Weights of a small GPT-style language model, trained from scratch on English Wikipedia.
Size: width 160, 5 heads of 32, MLP 448 SwiGLU, vocabulary 8192.
Training: a variant of Muon for these matrices, 6643 steps.
MLP neurons of a small language model. Each row is named by its layer, matrix (gate and up: input weights; down: output weights) and neuron, and shows model dimensions 0-159. Each number is 500 + 25 x the weight over its row's rms, rounded and kept within 0 to 999. Numbers have three digits each. A neuron's up and down rows have the sign that makes its largest values positive.
After each neuron's rows, "fires in" lists the words (lower case) most often at its 100 highest values on Wikipedia text that the model never trained on. A number after a token or word is its count.

L2.gate76:489527492514492477491515505509488497504492502522495504488524465520489458529549472488501523452512508496456478517489538517455516524550480525529491536510525515472493489539544534532509491489511543501491519477501546545480498513509491497524463487485496520504495476445526455503513464496502507462516520467523493521550545514490579469514502462494473546528470526484529474469474523508522496508531458467490483520473506483515478465474521491499470480497557486527465491485541482513510506506482501
L2.up76:473522467508491487497539520494513482487505488507477491482513438500483464516542512488495499460511495488478507507509533491465498508519475521537530544496545511471508476545512512507526493500495556519525506463501517535475515515510500507519431500500514533500493484437530467492548477503488463475510520469522508498530545513527549447505478491502475542526496567494499479487464538507520514454508472490485495515479494477514482485475508537511467533511557491521466484485534494488515514507467528
L2.down76:531479536502500532507456511483487524489533516483477506506517537490498543489462527515518478526516516478517495500493465509524453493470508480464487454474478474496481534486485487478499515495486468485496465533511492462537513486496495504501543533495501462508530496551475565499486528541522502505496499508468511447443471481498429540509473522475478502505497454503450514512531506473493490507499551534489514501524508509461464520501494484501558534517442509475529492507481476499474476497500497
fires in: "is" 25, "are" 14, "french" 10, "leads" 6, "lead" 5

L2.gate270:466485487492487527493509511521546476518486533483455523494484549518516492515502461513475473559526507527468477531501513503439472530527526458528497508551515494493502516509504510525517516498476497522517532494516523506481475528470491530532445464482512513485466529531475486485542506509518525480512479461482508541494511524499536498472491462480482504503433513507482471476504513498532461455525473489489484474553468455532527479515500499544480502508487510555494495541498487509523486531515513
L2.up270:503455494492505500512508521507548480518508544488462528533487536528505479515495494491494492548507525529472468537503523488485451507534526451512498510560524483502471490507504502505525512484466487534521534461498520505490481499474486518528428486489506511494488518539476486513530537522514539477516488484469508519491522521512504508476482473507485494531456524509492483485487519522530438463505479504482485480555466490550527461528490528562474512509485508548499503547512488524534481532518515
L2.down270:512496517489513481483492491468505532494495491494547533551524492480446532523520469490514494514494473500495482520487496491519486487526479558539470516528460564452510452540478468509448508484548503523494482517519507457473497491457453529515491555516461461564504472489506489478514506490520509538513484501486476511495503462486541505513492464538528515500532513474519540509483528484486496492487487541520518507502527485471475506513499468492494511504517463508501514520456521472507491498555501
fires in: "first" 26, "working" 10, "held" 9, "late" 6, "published" 6

L3.gate154:505496485458530498486526487500511442518505494461511512465508509456457521492474495541499464524526548546501494516492539512508492484515493485497499505489461502522505501459499483492531519482493491528512515499529518439503506512488504480503506493497515438498513478514484540500519515504504479516508499529479491539485520482546492449514504499520501549497469464536518482538485475523527512501512488532461483546487521545473471507463538459465493464555532541481505425481460524512487477484495509
L3.up154:459476471487525499467496475477513461534503531479485489438479475469478519499497490502483492507539543524438484508465516519497474499524510490510490493523454507538477503463542482494519515491512503541486529478500514467493526525503530497488512497501491464507529467532495526511481501502516464489505481520494504497481530506542520448492518504498510567508496477495544476502497471496497493505528473529453528504487482521478454501477554429466521460507522556454520466492474535502501516475513499
L3.down154:528515493497498485488536512491484474501505531476480486483506482485449508558474499496507457514505530512496465530471542521457523511506507480493473486460452497492493484454530509499491538493516498494515502557509533485530483527475510500507552479481514496487544482516437505514517531518514514488507488508501510498478478498569518473524532475505495548519490505504503507510488493522505516522542506524442506543509515521468463494477520488500494540526568528477506420527519523501500480497504545
fires in: "director" 19, "chairman" 12, "president" 10, "governor" 6, "artist" 6, "writers" 5

L2.gate25:450507466483491484506510485516484472509517514461511510499512447489472470549534503468518453478486507495499483469497485522499497530577470489484499513478523489521459499553510485462565483495478479506482581531528481485513495496479523533467520480484505504504537516512503494491484485509517486501521523427482500501502481498539472511540491512525528529539524518477477519458445490535471495525494484518505511490510497477514501490528465461520504503496476522471485526545499502507521460496531491
L2.up25:452462451500538462496512483518500500521528542487487489487491430511522521514483493469469474453501473497464491485478469522482508512523518504488478489505481501518505484508538504481523461505513514550507564488504526480507481458522488527480504536521536450468507534488565489520470464540538491544504488449478497514526470494489461490535496494525512464508539492480499513490448497522483525540481461499498511499516463491522506502509490455535500498521495500483531477518488483523486517508541507
L2.down25:486509504527483520517525493497484469489503481464506542483513505500467462520504478490481502505494481485563488519457529495525505536511471508494540507418533526512464512486484510489530534515459500454484524517555451489513484532502484497515556464461492524504479478475514515488522507493464546488540530475536497491503508503546512480523527491540536524476516526466454539512550476529470484455494496501443500506507534504488510492491477518492517519503511463499489547496482482512502482488508515
fires in: "children" 20, "groups" 12, "people" 12, "daughter" 6, "audience" 5, "family" 5

L2.gate170:495485544477509520508515502488521462515519483495518506529508530487517506501500470505492510459548525548449479491516476492509516474516456503488552503493470488498486518471515512490495520475512503458528533520520485476512493466456474454539549516512492483478502516509508522520478518499518549524498485488504481471462484531504485493468509496453530495476476521473534437440474481516490541533479483545515461449506476526501506484539492476478510503463458498497486446528497516539518526493536490
L2.up170:503453534459521494506512500482533476514521473481494500512495531511517517496483494502500494456549507545453504486509499487525529485512464519506554505483493471490489515481492511491513498485549516446520501503532496494522525470470465487554554511524484469465507506537500547512475521480530507508509493498525465456488474535529512494442509506474503505471469519491556448469485472516479531519483498531516470447485461515504489505534469466497494508471457519500517474524486508554513515498524519
L2.down170:464509499504505494501464483504520467519502494493510490436530486493495542480485492487518457520545521486483487513466524524484528528532505509473436463422465524509503446518485509491508515552541495508507541526504506493522505484453475537482529484547512506491505514502488530531495536462501498470513495504457516511544513503482519478553481516504485481482466463493532490522500508480530477500490508485481544508526486489516521476485502430512471548486485487503514499506478469519494449504523477
fires in: "show" 25, "magazine" 9, "shows" 7, "opera" 5, "live" 5

L4.gate142:488447449501497503466523504515525485527518505491462527490492512458480518514513516507521506537523535505494514530482498453475512519510544516477505523469544500491506478467529547501465500522476480540533499481491503462514529469521486511486507481522533514512537486469495502488548477529526514489484502503531520438499545473505483462496526563489519461504495503536492532490489505482562444459490505524511455487478531490516531534476505526526520498476504497541521502488497516536545493517507473
L4.up142:507509485505433456507506506512521572522513497495506493464507503498521517460503510482529504509531542518483499511525496499550537494475506522450518503484517494477467518486511466495510482540486515493508484490483526477510503521513524511478520476509563484534527484502493537510477467520511468516485493458506518496492451448519461510492501511475510434515459519524502570521472500440511519478464535499504503497464545519521500515492488504556460497521490495468496510479516464499497510482478545
L4.down142:476549480513473478521502504516474542485523507423525479486516493501476516472485499499494524539495550511487535471520501494554531505527471534492524476506483463491513524487522507490496493507467527504504490535501490470549488525508527495500488503474525517503497464517489515508459452521517509472530504484478505522465467463503478510538546461456483480545467491454524495496489523529453498542511505496496539488546510527495546494488515491537485494534510491486457491543529487521474523474511551
fires in: "party" 26, "a" 12, "0" 5, "leader" 4, "dynasty" 4

L2.gate426:476535439498506446488485524542498502510512509479513497491493474551505505500504501426498471540506467491516431458519526508514487485496539522491502538489488480504477492466500487526524495501540504490499525488476565502488496535527491521516512504525522498513514481504520552530519497553504508486508496522493486514488469500527503515486500482492502490510496477454520488544469518471509490424456474481508494505489488524553501504517528414528515507527534513502492498474495510497533472486534496
L2.up426:477526452514500471480459508528534475501523492489491525495485471546513513512467538427506463536527472493521464464525520525523482488492533503460503553482485471515479503484507485522526495498540503484503543480497555504488488525487469506559493486504513498507520487502527530499502501553508529482518495511465504510481488491527495509480500486510502482511500503466520497510478510468499480429478489466499486493490452530530522455481523414495506515523526524520462511501500524494537485453524493
L2.down426:516505487507461501507501504511497489500511473498491518494531492481466515546452499473503518493488526534513484449494482493461569459520523503500505478500498480485501518471529479513512495474524453481502499504472548517514522508503517463484538459484481453521515500494488545490497472523476502514508452506501517457531437536508499491480545552532521507491536534481485466454501517467498523528469481485440520471507459517502528514489515465479508540530474489498531499499516455542512503541503526
fires in: "town" 20, "city" 9, "institutions" 7, "society" 6, "floor" 6, "department" 6

L2.gate85:505470483487527493467515507505531476496512541491491489519470520541480466502520523486540580458496490530488499525477530469524450512509507491509486566493541540545528483483486511521505476537487483450510473497506493489506483482497464535530513547487462507496514506531489538513500537543542489473495494482507498483541500469518490499482468525510459456522520492508530465563476488475487471466496504548475472514511491511463463478516478530498476485494509486541532482487501516495508487513500516
L2.up85:450527505525502474507499504499511505535488483474536507511510502523497479514453516513481509486527491499514526552499463522514464495481484453467472547495488465483490509478514528476503496535541492493526491496464509516507482475521515524529504511519510502500503514512469483546510459538518513473514479504552480513493498471541507510476476511512504459502505497527456516534496528536498487497479484447434460468542543512491490462522534517542445483526548480445496495552485511468499506532501482
L2.down85:518473535539487480490508525504552504487468521517501498498491494518497492504437540514495493522528511520509496524523467533496483527517473450514537533483522448493534517516519514506529528520535508498542485531441523492500481494511493480506494502530526516476486507499489467525514454517529535471520514509548429509500485467530531516477502497508493484517508498523490511499512535520467480507501514479514485482494472486451496509496532489537450521523547509469512487542516517457516544555508439
fires in: "they" 55, "we" 9, "would" 4